MLP neurons of a small language model. Each row is named by its layer, matrix (gate and up: input weights; down: output weights) and neuron, and shows model dimensions 384-511. Each number is 500 + 50 x the weight over its row's rms, rounded and kept within 0 to 999. Numbers have three digits each. A neuron's up and down rows have the sign that makes its largest values positive.
Before each neuron's rows, "fires after" lists the tokens most often just before its 100 highest values on Wikipedia text that the model never trained on.

fires after: "0", "4", ",", "3", "6", "5"
L2.gate465:576497455479551488459578513553432594559555499478480587419372416456481522577496515638462627500514549452494459482499531438497643548568506487503497443491524456569407531543560548542491455479543438571394412491519471476465479398605488477437491531567534389501473510533522484532452573474459475544527528514509549574535455516515447637489487448461490548558481541557471566509420499500495539466500
L2.up465:539489521559515447459501465490399565472484444516444543450454447418524596546474425541469655428559587427438544458540471435497526488615557499550492437505529509568374559524583528532412473524523452517446433510525400520549527474524415453443457509559627390580438517526482488555470634494499495457527595532519544500505491534458473563492419464494471526573491543508454495459474572505445537462511
L2.down465:459546496496582477456485467527428540475441527483527455497552496540575503484438474383419594476554535453516441512459515519514549400523609591459504597455528482498477560541489631476491583584464527434489489470482404501564603463527415530374496562531547532608503467456502530497486517503566565490661584454484424507649533503482485421519420540483486491542486487392434569551482586555535469496460

fires after: " T", "T", " t", " | T", " of T", ", T"
L4.gate322:466462527490571481481450534467500471445562460433510437403432557589513419473422464431566533473514541461491447496538518502476512388488531501460530499472485564421556471494591477449501422484438544502411470417433532551481521602561538473532402510494464501499551540599573475539477480490522406487589469534494509449471480535562553469487501520455490429559499476466485480522561483471533510436562
L4.up322:389523533497449448398529604537487516565530441469470512468541376437461511437599459423534450472528416508416452547553535502490550539489554434720546538505504411472528507471530508488533558536471540451471508465476487539441529503502535529460468482528419477480483430482545569493434519454484452407455440598582495477559477474572427510512572476437478460478566477497421479515495401543425493559543
L4.down322:467434533546436559533469580477490488525511388469524508513576441471479434442460538420533481454508509413499488520514499485469538490592538487495491543537489492453449540469599470488551493556429462543519552549573491429430536546494490502518511426497554463519508458531538474486541485493451486476496497489583500467545442487454580484435423554440480561456506504506457479564426444483474442552499

fires after: ".", " |", "\"."
L5.gate442:479543429510529384542482552628481556527484467407493425443451456502533478492544480475557518527493575446572409490483400462405471490528491469453501530550501528451431531492427544573474469486523529547490500439484431469445477544433482554581403545576485437452499479494523550531426475568621580528511440478463495524520604466528514531486489531492460491586447455517522519564534499557549440476563
L5.up442:500466492548504561453493530442394546606470481397549550504502484528529432478423605588543514496454461434531502497474518479500513488476509493456409594475504495462471454440496499513557558348466500477628378547531534496435478520513476445541545466489560564564529498516516476452538488455471515502448437541576532541506529480472584528579494535457486556478486484464429552493495539414523473471510
L5.down442:489470485483495506444538513552433578516533546470444472471576475821461499522502344495481472449540460498464560480446509540572549542449567550557529519504534477509502620517487604516520507515534443527500545515505553449503478469608476544520506488506502524404447473473500433495558570484508554455547496538565505391529427553549448532557608465469521512471535538512491556499460463513560525487461

fires after: "==", " |", " ==", ".", "==="
L5.gate1301:478602443531504573522513538524521505559607473546562430454533543541611455564503426466498484550497520487511545496644536503494549533503577499560522443538472494534410446561497508607379412509505511473492470477501426499506378462468517476542445448478518496515476508545420480594405575530525451463508458621445486426521596547460579501473518497464442515489464597469415460410439504461460536458540
L5.up1301:437408508469462588539574509464603507426468498506453588421480443508551501524457466473530545593460517531485493588538455523554559483462504583385573539459517544545561504528509480550508500552426532540523483561491412493508547519481533479468532579504577601477559489536479558453494513533502327485529472539530542455480524468531496553474542419486508632516439493467419443422481518474445473496464
L5.down1301:395533574507496529510498457527481406449529553517390545366456540510593512414479501517478418522440457511460488571428508573548573515528527541474518506465453539621517575481492572557535402576529582531517501494601480529540528516322521481464503539467517507535564528536522520545450428514562384479456453483460546468548557499475555587428550400468438489502524515533505413469448497533506508520526

fires after: "–", ":"
L9.gate427:501487526581424494506559564577468533427532382419481461447466530444432407511537490479549545537475396472493489488487546438509412494574535526587466515540526461637499462387438460487420512396462475501467445490484471502511578593576484535437560547505562455546514490506413448627485567448470491483551450463480446475517519552449558443545501486470470483597537527587527520443473499586502546455585
L9.up427:571535529538485474615502503485552517501478505446564496487541524435469448540504487440587422512584400450569469501566537552569481426548524506541479485449518463434555482490505490430448530474483440539586530529470539476588439445554421447554607504497510548384522463427434530551555434479475544417527504380524469511512507413487462547494522607500541437488442533461551471487446493456411466465425
L9.down427:516488576532565441503613456425496561496471543420523481425541503538437536536544499478592502558491403500396414463552577547505483496462532550553472423490481468465564553482536523534423520457488544471513562526483560603594420513486464406508507479568569558461472518385410459532554468503515561473461538516489453502506499498484443452509554518474535501594597437458454412494442534477570573480461

fires after: " S", " s", " | S", "S"
L4.gate760:454475631528508453579491465449456532490512608381485500486388441524491559570539477422458439554552514546466487504470538428522473532542521475508473521501532544450455575495412502550566504446563478471517426505533517502552533537487546487449571512476519467562486639429627555557476535514483411488517537417555417393490494535432566438487459539471399483470478455425475502549441462519468542509577
L4.up760:502644460482560429522496535506511519438528405556440461488511507495485517540546548520406558506559479541474508505491425500469546394450508464562446471483486505506493523458508478434417553520582497511458550503390516488567579521418490522516532526457568516540557426566345524418528493506560528458439564362569510513540566490418498485456486530471482534494515548488531556433470562514546552514432
L4.down760:477484474409513418523470487448476522557428499577501480529440472520502443568440516581412451496507575513478406471449433505460486423438532472452493458485486417573480511454552537460453493564541516582439498531493531506475500521504458465512578430594450355401561459432504523560462390527523503520484417501556516545547473515442479445476556446564515519553512454537538525440567443539487526519503

fires after: ")", ".", "\n\n", "\"", " | — |", " |"
L2.gate677:532506453512536435468526541540441403493518466440525525558556536584459550567530454471554572454452505512520542466461543489510534524552474525487511511543484499552418489585467537492525485390556552459550476438553377499439515468467445526474531529590466489576489519492509504563430542522526527500433534610468536521559473484563528502469464449457461545558552551462529462451595432492461509557509
L2.up677:554539430513565561508553555530541492490574463473435543456597508621589573471544563580512434467496525462506445461449545444585548478593454510524453469544528453584431448482504424553565475514595421380571469485529417441577529391565539532487488545531530452466521483503483427500541501483523487400582531455484470489504544503646527452432438489452522482561530557551474427521515489473503537540505
L2.down677:521579480469608519475601592482548507568499472541510487405584505589527546448469567535496522466526510569465486456450588543553514477604496537468457459538459460500498490453487420526523511470566453334576468562580450496514573419548519526552486474463552412433530513517460455478534494445594555506587481452497500482466562540607527478463417478439523454568529534554467482535477470554504507452424

fires after: " T", " Z", "T", " t", " D"
L4.gate99:492506460433412469492426552482409465492478452407536387440447564456606488515509431452553495534468456412522503499546433369523462577469451538544479534433515479410464466494554454453573565393365567468472529534407514545509438507496504567433412476544459550484488419467561499512563609409469495523529490436450472587492460494512557473463535503497564523476538477577464472477475533594501513453442
L4.up99:474469551461412481503550578472592661395471520488585570469505470479586533433540490452483490495494614484604482457504456514411482448542509470578507568516489443462478559558516443542504548487500529544501481544452539472561495524591522473511503509398487448535548535495527472518480521467566481591529466490450518478504436528390470370575502501466534521499484443461541497441534549504498426499456
L4.down99:521508520529524535504609456465441542474596622577551514492593499448488497630519458485466511463452497525485502526497444479524482481433496560513470582503383479562535567568530460506432517494510479549499505494606581484417522546530464405491481480488499495542490471518481555529487542584464467503542495516486517394493524459584544497374438458506378451507601557615480498550516548459528517591467

fires after: ".", "\"", "\"."
L5.gate688:528560441494545552532460616503405520405530574422519474474536490478574540487489482463531538576465525547453543616469527550413479460453511486433529463460516558520550468633495490534444471490460598450419520456479456602518448490512426473550546439470553555511488471518444545536331511390538534508456549619491560507456538603399528466575534497457531500481577518470457420443498433430518501512517
L5.up688:419554487499509447524523495546549444534536505546480490503544517432463561480504505487447514442430432529472558597528482478627434416457419482436467622501420439444456465530506474570416516437476442543563469534431505501457497570501430520543484504558463569524468519621524542481485453508565387542600478556509478432647526458539480535537513542532496590524499487439524488447513576508512522522515
L5.down688:391622489462506603499461538503485492600478473429531460429529502527523530503539497461478570501505499538520579578526477572529517428501496475388457564413489439552552443560460571550498512418510546568503388517449515526433463560446473494592514470481544527480442480518508545495347535515551411516521534557524490409569545573461470521520520490538553547429487472466517487506505552496535454459542

fires after: "1", ",", "2", "39", "7", "8"
L5.gate908:462602524460532559456450448479480492432490538569457501508517428492540500554468560449455411488525514402487522500577502482520518557511509517496553436511518575496527541488556506594424402414473509511558536470554540524463542521550505514481479481377562482420456492494455475490468468489535481492527418433494542453544437506448555496417533486450427435503550523552551427565597481483411440499529
L5.up908:466501532417554511521533516558525458527515500513585502505450437591539504416518540446512491526522470421503581592538481523463624499490450465562527415457474532485531466520466526544596365520494547441580548513567501469479444566489492460469586597439546555486502379493524504513473453476490480477513500455505557514460400485576582505487411472519474477679506503540494469480538482540462437501451
L5.down908:589452498454484483519605540527530490560522462530500500593435430439500509439511545552439463438553538469446438615591460517518531534553594522508438461531525534517402410573540472557542460497553531556490429500561499449414538513532505536434536545527579523446618479511441426528531555434517450440534537442572511569546371519463560472573562537567476534565535519443469450478551445448477421572584

fires after: " s", "s", " S", " Sp", "ius", " sp"
L4.gate238:471544597431603509553483534511433533481541548383563427410564440480508504544500528531485547553451512510519473424467567538474438540489473521529460521470530497550496457527456427551548510570471435418524453532447498506502471552545592474539569429563503505514509495646510499544482452441516512462523470552499632556499406510538497497438412564414483479513480598457494596593427482540510437560591
L4.up238:483561594529487439547506517442414551519493550445469530584414513454426509536490557545491482502448467481508519395571478533396525540522492394481454499535548545503418480477533481573492550513478538538606551572462634376505582530568495558598458446461557513485450479513507568521531448487529494409477467584583502395496530508477537408507437510547486490360482471558550525514514453454501501592510
L4.down238:579505448460520490486477554441485547492513566493484496551497403386506518486509578440525441451460405444474471434538509400482496487519440502448448363560464539575533535532489463470449400444550503521525483484488490528404445564481483498553515632437501494506505497514498515551407504571438449473487554604516493532534574518497574479556564517500567526516431514523425449513485461486485502561548

fires after: "0", "3", "4", "24", "23", ", M"
L2.gate1295:447466510550472568578484498542507509528512456559429552448390473486449476501395434507427507495534484447431462401492546552491546512475455482441501417443524477541445558554562478471474503499607515574469457549443503576546446507555445528483517497554542441529534449502544482494532503506479482542497497430459543529557481591506567498580486456395423538532563551446459509453515521451479549467474
L2.up1295:446470507573482497555460480492452440498475416571468536534454484401469547529376451465474576512497410507513449418470517559472547522531450474532562440541483458512504545505554594437487458518528511546484478589471369529490436515527378504457507557558497483568537444537521513562509522563451487479532405526455547562583445600457502563511501482513464589489552613449450517446446516441454504494577
L2.down1295:486614477532536440550498571475481501549452476443534481532486599381588488410440504519468477483472470520456371477466498503445597471545529505614430471506545505522533482513512588473463651521489426501537520540490493551466607598560463389446468553576529494591512520473422433465484472485518492455497520519483527490554502588519434469579476521517538571493474476442498580451489535526482506471463

fires after: "1", "2", "3", "4", "7", "0"
L9.gate64:482501565635564538578503469480527576510502451451589460469415519531553583472513500447502470555519506471466582457541498442481483531560514535482506502507429410524437533456559528571424328478479551538525608496530463508464474434568512548380547474417528501500425512581477528509439517490431627419453544505531495460410445502467579558504380541475450456494420578594507432578437417512511521476473
L9.up64:485549478458586489444427392419458485530619572504511568545477518538458409485550501582512530478444517511540513495460509444565479470544449545513468506475434443443517448490497508543545466502476591493526525506537566523560575503476530526477479530509583405495577515483454462550614555539517439547402465445526464573463394445465533522455491478475599525386433411466523529431521544505499492465439
L9.down64:450611493497598504534486437394528514496585516494485493519490480501426359423574476533588472443498512504549561428525568373553416473443513497501472545449452469463543515559373521549435409422505441552520532512508531452540578481472523440444487465515539460497579508573441437529474529526531532488349494517448410507585489463512524563498543483422524514533553443431535565498568579447486455524470

fires after: " |", ".", " |  |"
L5.gate129:435501523485465507425485523516546545455539478557462526501505522631436466484461634420526420564460514589519488546532457492478537550472502507388524431416459507450525492473521520538458438476571571555534521590529481571499427544473421491479534420467529489480503429576481564562435554483550513506584532511546539490467418479494644428484485545520452565488470489492481468553514419526406497548384
L5.up129:503473466526518482488477591514534438409477507500515564454456582532501531497553501486539636543483490541502437596485486546549432517555556491471465526550485578524502494529410505379390518502498432590513516443507509502518483528507570554478425411457461536526474495490501470473385495478519599525459505500494489527495526618487452478474619628512495519420516429488616564530492539420431533513580
L5.down129:515463465463495495515409426467529516461461500509473500464515487869419493472518547397606470508509481476569533473493472477636511545536446488487558461455451501565477532531436576378498499441512469520517529431495545478565505502477452493519460482525476425501470551434559495519523453567518586490442486546431550517505523423551443517459513533488546389489471470486535517560442596452502546456495

fires after: " A", " a", " | A", "A", " Bor", " I"
L4.gate609:420489495447562455518403529449533570472539463500419472475445551535471527468517514405474471528601484502483488511431516581485465435549492494474501507441430557482481481543449465535478443514461494448513546544507558524408484490546453394393575511522612561449481502455615471412557540409443413497497484501532499585503451489455562471544506516503549390408553505497492523515509406488479487503333
L4.up609:516439508552507509519485567570441465616478499538581556457562503554548487456515499459592566483505485464476459535471539448505462399498544535440520512494534588468510435439384497544566502616545478415425525593484421554497583316390511465575549578638433438581388489485485540433500454538614514501482433518457532605544557507452446552511494519465475583482564471469520402474537527412478486569480
L4.down609:489519512499403547425555523399438541575413524458591524543440434393489393555505508510451516512400492462550487431469457416478540545498512443508486587507577433443451451428456511426509496580491519479532537544423463527444513510431493502560542548489409504536505549526436490419541544519490574503485508426461453462521526532497506448496560477578496500520437537495511577564568546522538534511567

fires after: ".", "\"", "s.", "\"."
L2.gate293:486472551561512482503462547592462434500471502416523492452522500415597488568543543568439597491453475449451595619512490431478550472534521541470457524453518571548498413437448515594494490438555439568477556467649488508423507573416414506497551393604558459517394510528513406444433500477462527498485466503544501561567527471565380500514511554509537523491532528552414599464448533447536449573470
L2.up293:478413528537473469467464441469530478566429513579427429520448404517542441445520519484498501592501575471520478554480417533458548429460494577471472442472446463487469508523528539534545545444548441575547555457615477511428564452487561454546490488491477576412493620513426510479522491532492452519412530536539389507571510470472466485498497546496493548496577535506477563504477500538440475482571
L2.down293:467421479554483514509467518471513583518444507513525482517493481502484510500419519450502488516500496452594490550431419501484556424489492537443427512529472398459459494505448567464464533507566480548534477556561458531515529391437413442504529548538523493465605529520418448549471419521560506591518527487552442535564492492502445479483494516484532457525537585561496560503490522551463510566541

fires after: " a", " A", "A", " | A", " E", " Ca"
L5.gate1065:545483442577479461540566521423532502449556488602518535571505455532479458372457565527367558556500509554435536482524518462466489421449540507511505403503404462460548515492457439486473529536563439500432461471438510506446480562468509585407553528615435480513527535495528555361507503466483460507577516576496492564511522484594374490468461409472550403382488558485406497534486403465461445507422
L5.up1065:481450476458532520606477578534546473547474495439525491467551515552428448447520593524502461566513440565486532402533477409521495582521437488522685401524555503539518528514485476527479555591539473566505505587648478505482452414379529452529528533514489536543504395424467485565518499464569466588443534453549402641497577461518566495556556466497509529534520547406521465513515457489447456467551
L5.down1065:615472561495484527479564544368562405492508418485492487597408457432512524474513589470405514436573501499545406513526552541501501473467495667521551499436426517439545488524477452462488540381633566401570541536495520518536528501422402485541640519473480460489451490505585527431478469506486466567502449508394537481504505522485552568496522468504445567580506417557546539451457514398536410473464

fires after: "–", "-", "1"
L9.gate139:516618533486495518506520564620570465489416485508526573525519484482487487473475473475506520435486476479492543541535514527486413576490541560476382482446490473419523533540505570606403610557365472556509467538507564583563571534506604478539554522528548397428494434454528532573439486463489479362437553463476548493424557554501465372500568499512535573510540556530462453470440421517413577556534
L9.up139:459534583485532471606451503469508530506469601533547510427487473487522465471523551566581530470442456540494486478483546541485483529540549491569507503540530456514525450430412462462354554535474414579527527510441564593528424514494530467446529470468513457487560497437493512477567552573605421540521554520604548534484569514428472428498584547584547513554513480413522539538470492493452468468568
L9.down139:435577523484495474555406494430501555443491555450485556501479552502561541551598491508566487481524486546515453427414567518485527561588411444514474514514468484556513489446571470469497534506421610469471494584507610556477456440500464487394481532442549419496514605510486459569583682503565416464505520495508501492580556483366554429520532380601532577513530456526511571516408417509436517515585

fires after: " | ", "; ", " | H", " | Y"
L4.gate817:561550499418420553609470426473457483473511520562512546511474473424570478434458420518497522466567481488435478558482466419540449473561488475493493470493467506558518493563454447598423416492528518456518524527414480564454484531432589527514516521495471423473459531572509570492441493415516520459483468600482477435428523474514549491554559513541534431517469482508448463423606552478443543519474
L4.up817:496399480442444425509453510502456532540506507591466427550523537507556449504512526414550493554522416479500423563485449574439471550467532415493522512495446443575510430503519516503514484554525519581417465442480621528450585534585471396481611470502533459429567502522582450523412437551482584470496553560495497464474433499497392549508496493555546575590517537469442470527468538548545490545517
L4.down817:546546455444573520644429518587490582438550508584462480447521433490602406443514550577475459535562508414466463450515469487492457519595498445494544417488457538564503526517456454517445470447512443521485545429492527477505496439469534417557535629428516452448529483443614526459494436530396574511505522519497477429472582494503449527526529452576552520489512458418463431479593619521567521536459

fires after: ".", "\"", " |"
L5.gate24:533473447608475458556443534469551500493456498496534517472532463485466543501544525472572579481482438468457478509440583459450499454414491405613537572512379505407422598586535553600474466453462560518512437536442504560470444482395491566503450518547478581444506532508399628488477498522446408508432513453553608552471522523524579525476479401453521490558491491548506474482469477460478481518552
L5.up24:476530500429443559423606423563515511458488552498521508470440470545509478512471447489456512444552514524528596525560524450412467531616567531467510453478566484557530482464475481440552585507468425508557484508524484516419539483520518474501511565439457430501491556476504451565456553424574491427456510544506530529541583514526560450509503567541526459375421496518494522476492552585426520450462
L5.down24:509498431512447609530579470579438576512419526519460506470436533651461442520519363460419504538508533474591527498538485454541437544468485486478516434544463527541502412529511532470582498555438535445420571376535481568423540521581519532562491406489529427523499411496532437450439490515507538479528498491495561518563472443515499448472450544557483522469464540423514498468507512490418420365511

fires after: "===", ".", "==", ":", "s==="
L7.gate212:429483485660556442565605592580545484470558393521592577504451596498482449490510503423489523527465442441533507526551480532479521637459501536581414541558540443581479515497446510573539616426487468538526484421570511530497552516541415480522522508594534510542493507642456491412590528520509395558542458558457460443493525587497519539542520482417590523472531550441434502489452621510476535466573
L7.up212:488474506514461461568498482531517556501509476528570575485509525519570566584504431490355535535545542442562518510472516518464445483545504485556540495515435544471540460484573559436556537435464509506465494491482402512448488505496606495471479552533478605542570448497446463436543498506525484584515490486586526463537437481598556556369534452481564489553536477456452509532534423413469444556525
L7.down212:472486391586476480396432570507476584514446526528501494660482580425520481551552525538546582483467482462584494502460518542514519568508473525680410487545558542561544492510460497478602549537508503524527483488516501463505510521613517486482490427550500525470465489541523549473526527508599461489484510470561590479552531593501577446493468511516571465524556460484472543434412496464452587452476

fires after: "2", "1", "10", "9", "4"
L4.gate55:577594478517444513414519424441561440491498535531533434534480408502522497577543492436574520547533492489498546498519465470445481479544443405509544438484512496520518580474529535610458459492530531463451485595452469557466505519473472500426578573531445474397622466557456562487414431500627508545452463449509404569474432519598483507503493510604472564552556538509599413501425534513377582507467
L4.up55:393491453555427547571557442493457450445447566566492528435485521539479474468613527550544507512505539501525591474461522556418541565537470495450549546563456466551427512359485588494481511513434500487497506541536493438474502558492503521453524485471433438467508425554388568590488383468451505467466463562529409457481485518480469484512536499516529526421410474422405518548413419598512563459413
L4.down55:525461534518479452543478462495436464560467506535518523427460581546528498555466575534504466535525511490502406485518464489436466543526439570522529473469485393384469497434480552653469511497492447572485437540464526523557525496556490439416526495443465443563529492412421512527491595492489495516488511552475484513552464410613454567504544574412501480460453587502530509490370603452508563450488

fires after: " L", " l", "is", "- L", ", L"
L5.gate983:501500564419612430574548403454614547516523558538486405508458391512580460422442438531497542528605514405582507458511448481474570492511543510561572475534541510453531492469463485493484324478513620489536515459455494549479472458525554455550564475533569531535524599527414511538440575446483516524505499504498455584546487540541523522532482496486527426575402535515407550427490474487567510503546
L5.up983:527481541469392487466464454497482540466469516434406543478479437507636538448505655432519499563529545535492431460408465517410463555421471450553519478431514514505489505525489506492518571534446372565454490516539378486525501412516576427467598575496444423511489467558515461538527510561537516477491536425600483499483550427477448428515429517491581539495596441439553486604545498519475470519585
L5.down983:477484402482482568406467576539482442503493481523492523502600553550568392516494503594447595412518568585488504561518562502457512585502450558435483473584416461475560572425505527516488568519488468462416587549465467478565440517448413465394514554451491576444453521485545463533531547515590470497535549481502535437527445541470535467482534486539495481481468498507500482521514544519505437475484

fires after: ".", "\"", ")."
L4.gate815:450463518546465542431531516487555481518464483493520540573565422452557511443573480474530502535533605534486522615514533502493441523569410421471463608512473581515502509579466514572561512469450553516379467538454538540512534529533503495479494501525471439472401449489473542555537526582500435441591502415476451503471444448481591495555557550389440452534452490509404557477531485508430540501464
L4.up815:462541486557531480483569469477440612474516525509495572461476556632443537574503528524415479399479552499473420563466490546492504455519465520534496477456590441589588548490498551576531562476514445481591443423463474526448457578562540571542578464444484477493491497467494561515519496476443555473426481522594512598416447540482394468475462492601415530653470595466526498437442503449535576460483
L4.down815:507478499448487477455529568516498472525520460445525441488413533617461435538477564402453568457472507400475501333680384424507511509493559453497505547535503449471369503508465560546453567441454421445645535569555499495467481581443499499524487439467457491438480525431462520395460469488460481599636483522566489458565520468485437460498538592528524456388509462474582504470532520515501527496449

fires after: "1"
L2.gate338:551539542569472569483583501597521452468448513532494530413490581517455458475503537521459532581507498498420491461576412588469468497451488445580477551536490524426511576497462547504460463504456546477558482451514475550458505449544448534527487424419438513549526610469479520458503436384473438444415481415461568489479505463538513533444515522468455437462551429457507453592563508507511494550630
L2.up338:499420573534442510487586481514518410459381529531480552325453558546568396500524569555513497560489454524421457505535445594488463527391484455528565533572469531415444563514454499478429509500502538437498514397526446538520574437542466537494468419406429528530557568525530505495531372390485492469395496468449528503445527526511554568476509518488457435481520497531510419553524491539502458526610
L2.down338:553526528516568476428475403559504507538458459553544502467573526562478463609484503501446456510515389433419596577521389540464500440424456470519465560582515560538373514553545493477441504494413459488450514523565450523533541459542457496487518445462419538503449596487457500386444547435489490535408541439406494529423477478491433454456475584450404487430570477576596438579540565536477529521611

fires after: ".", "0", "1", ",", "12"
L5.gate848:550508556432486594475550571481443385521448552462544461465484416405477458532569540503485535477459410503453470465473473484599596484512453438602553381411437450520442490427491536459479492498521490549450538540439543507529433533554491502440463537442557430534514406534434475521495467436440474580576515480523470426477481522462576388506413594466474628526530528483545427471466474526455481462556
L5.up848:445584495513470450572563469568434501535525426598485494493531507534510494501524485506523584409530479464422449484576556513457517447396494502495446462516441459456598515460541465513383540611504522476458534452409507550524446438523506494478452529511567462568572510558517467454435506454590423473535590502498523511529558505501512461460523481494482544540527508475496537507503501500510500480538
L5.down848:499521475587516487527585432463529536406441461536516455493572505411487435426489560503547476418463468472421423506454491463492529468393534571467559515480506447592537505602478557522497530471495492487411520504509385617523515457572456572482520529529547524569533512406500457490464467433532487431477540573575562530541580472492434573508478504519514492511556458536523495477483525473545554478445

fires after: "1", "\n", " | ", "2", "| "
L7.gate297:459452488531521489513529553467569490512476429480413463592453470587543465474475553557534375522444418558459572553519595424494479536457405494537525584470460514516488481546510550566516559466565439546442387551543533458514434519556572522631568488544481544449465541608486496536518451445388525477378543521516497471520421491455532530488524531493537490523486464491611488509485593499475469429461
L7.up297:513495510443496524472469435516560520481497516512476570459475476530566533510494549537445521558446471510493403572508513469601422534540466536552526501502502596508367495454384548562533413456534511477554450523471513469433393585605552479581498489429527506475489578555535492494412543441434470525431496452439535524558440594518549508421509447495540452562522445481517449454475472464601419477442
L7.down297:506502477413475531553394473491493468475394490535496542478480473511539516619546544552422496631429531574508446605422528461522411458549390592565558481466463489515542479507433529567486446454484549456531444454439541494531498463506540508601503423447488455394477564504555534544456516522472515455546542532413553489590439563510471564491491426461493453504453441461576467444441459528578474452493

fires after: " ", "-", "–", ".", "3", " I"
L2.gate410:535480542493507517542421529500638493507555500477560448420449491396475439472521497482562457489551553547483495467486403468470555568468542544477500502559531519583451495507556514518592405539606496543461501496502411507462482588524442455457445534593596496476528511431448489498480538459417479441625597504449363524579515479471540521540610478565491594569383464480521551381545546551420539562479
L2.up410:469515554494569493477562452429466479491444567474628554510457536461522470517531418417596464506522494540493428548485428467564477536511529473506438504485417506446526488525517432558502570536448499486485428497619589525485565533411548507546457446496494434536461500531573526438521489462554613416450517484372305450521544550527518476553460587472373465477475553488466496520508452508526493501486
L2.down410:499515485544480570591546551500607549448461490479450538565478443464498490410493502588519534428463400578459505614519466483641398498484469493521517506471462495449528605504592503499453508484450471550473477476397543584512443450505524533427526469494476471487492540488502525417479490411508519461372463511511526464508591493518538519489529523479462538418583533596487503474354453468518482519480

fires after: "1", "2"
L2.gate698:534481538536522454513543462505483598467425472528570478454489492581581519411567516535497559530392605486543504538407465513458500481493492431473517508502421521473564459478425513460443507448468477464494454469495465465407451508478553549563533483506517475513450556468580600493555523516440470467450565497499436523518512515528642472494503440461416468468447457504507491477468369557490523513455
L2.up698:563484438558383524442554515563596550456374510467485446414449479522544482425519494511499546470541531508544490519357544573502486459506557473511481437471541482434582484465546476490511492447429409472452530474530416476480459520465582489533537473544542526483453547430602503506478455457370529451510534476588481493529559556400602466469531453475478493444466424450430439523507496497554563488450
L2.down698:495416469515506489488460487575560518517480521450464579389523438460501444416496525454420434510402450494458398429505530509518531461552592445532616477483509416528509568533462511540538483445563477441454466405552485482419570540583493465482517428455441516491468563480495520498477415408549471499435634551584487553556448548457532510510500525539531449443533451563517405556494484485565521493640

fires after: "."
L5.gate1083:507508544557598530513501428524409415456520496473528547458532526563535507448553496484455658512474497556643456578501566491475509414516450466433438530415452443576597423435508532544479542569584405568509455519441366575516453488514484499485454472493579473475512441522493503517512460469515457587528494525522463571536445491406481502435504509535504544493519488546537479480467458495513391485501
L5.up1083:419426403498520556522519494477464516530526507508487471568476579509570418458441459477534511481555446420430479444587453487588480467560499499463554542518468475526547541558525478478475556390420455333529634551446490544478544552473638473494556440575498554371368524495514419483384545519473537454552459453480493454462517473482509482450475597500511493495522476411473544553523603523514463460396
L5.down1083:418542533478481539438522557520468499520478542474549536580432493629525539531497494525478514412549508490444433483604509523525540453432493438575517525575540493429509536556480474540547544554461516480471523523562516494373485513470522531496503458525567551465602536484517556488432429420533541585550476495500487506517543380448548466441435471558501491484523503565470615435542497513469494491502

fires after: "\n", " |", "\n\n", ";"
L2.gate801:421501538497489513496496446522493545545551536561510529483605498489506513451466470498539508640451507480507578498446496553615486506482413458491568478421426414454507508385563460483475522505542557412486501461540552522508525483494509511483533434471522539529409563489539467497510470548531558491465557481487496513481561498435527400486492377469455407521466539519438460438600404589522486495447
L2.up801:442483484498574508530503446476527489559524569551528524477557452475459528519547452525483477572472546481520557424471476494658487554525470505503471551534427489489440464450387429499468417542501521476486467506462623536450606516424467496495545492392491601579406515515490453499558473563525513389521548401435521466461571441421524427495451355524456471463490569526441496433506434595544454527397
L2.down801:487502530478627510484492484418530457512460524624566494482568525558509507558434510440517486597472558502447569513509478523640485523455502493432421564510453452490485521448453479507497405486497495451494560494466560503497592499455523514501480483405537528598367544511500549528538455545493532476484482365439550431534604456527502475496418434478500400441510537503409470503523451512504507517417

fires after: ".", "s."
L5.gate83:521440429552459431464411552538476475505406454509512462510473591536435433538566544567443508408522515472495514515460491471514482439466460558525501503461532402538474528567432495644535490534498501470471473600364622480474439498475468480482520481492435481511562439616493505438393465471382535481504561540582509531491528515639534502529502488437537532483499536520488436472477507430468455531569
L5.up83:507584565449514608490466421498465481510571556506524540469505514641493531508527583384549520493533415529473542526534463433426462427539522390424541506451438534427580506417531610350394535423528548502505511424547383531507533481467545495527448439472544517465515465464524467529518565463621505493447435507508492477550527575447519446518455537578439551463513475508522481560511405574473506505497
L5.down83:529558484492533614480488461461447489586560471488506601484586483715482532548556539382510516556481561525535550504477531447455538514526535409389525486486471552452476501549519592363405463445500520482475514515447327554458483545525524505558473497476517460579508449497418516485508515515581471425490530534503479534457447530476534526453543519542479458486563550564487440560564524507481549507449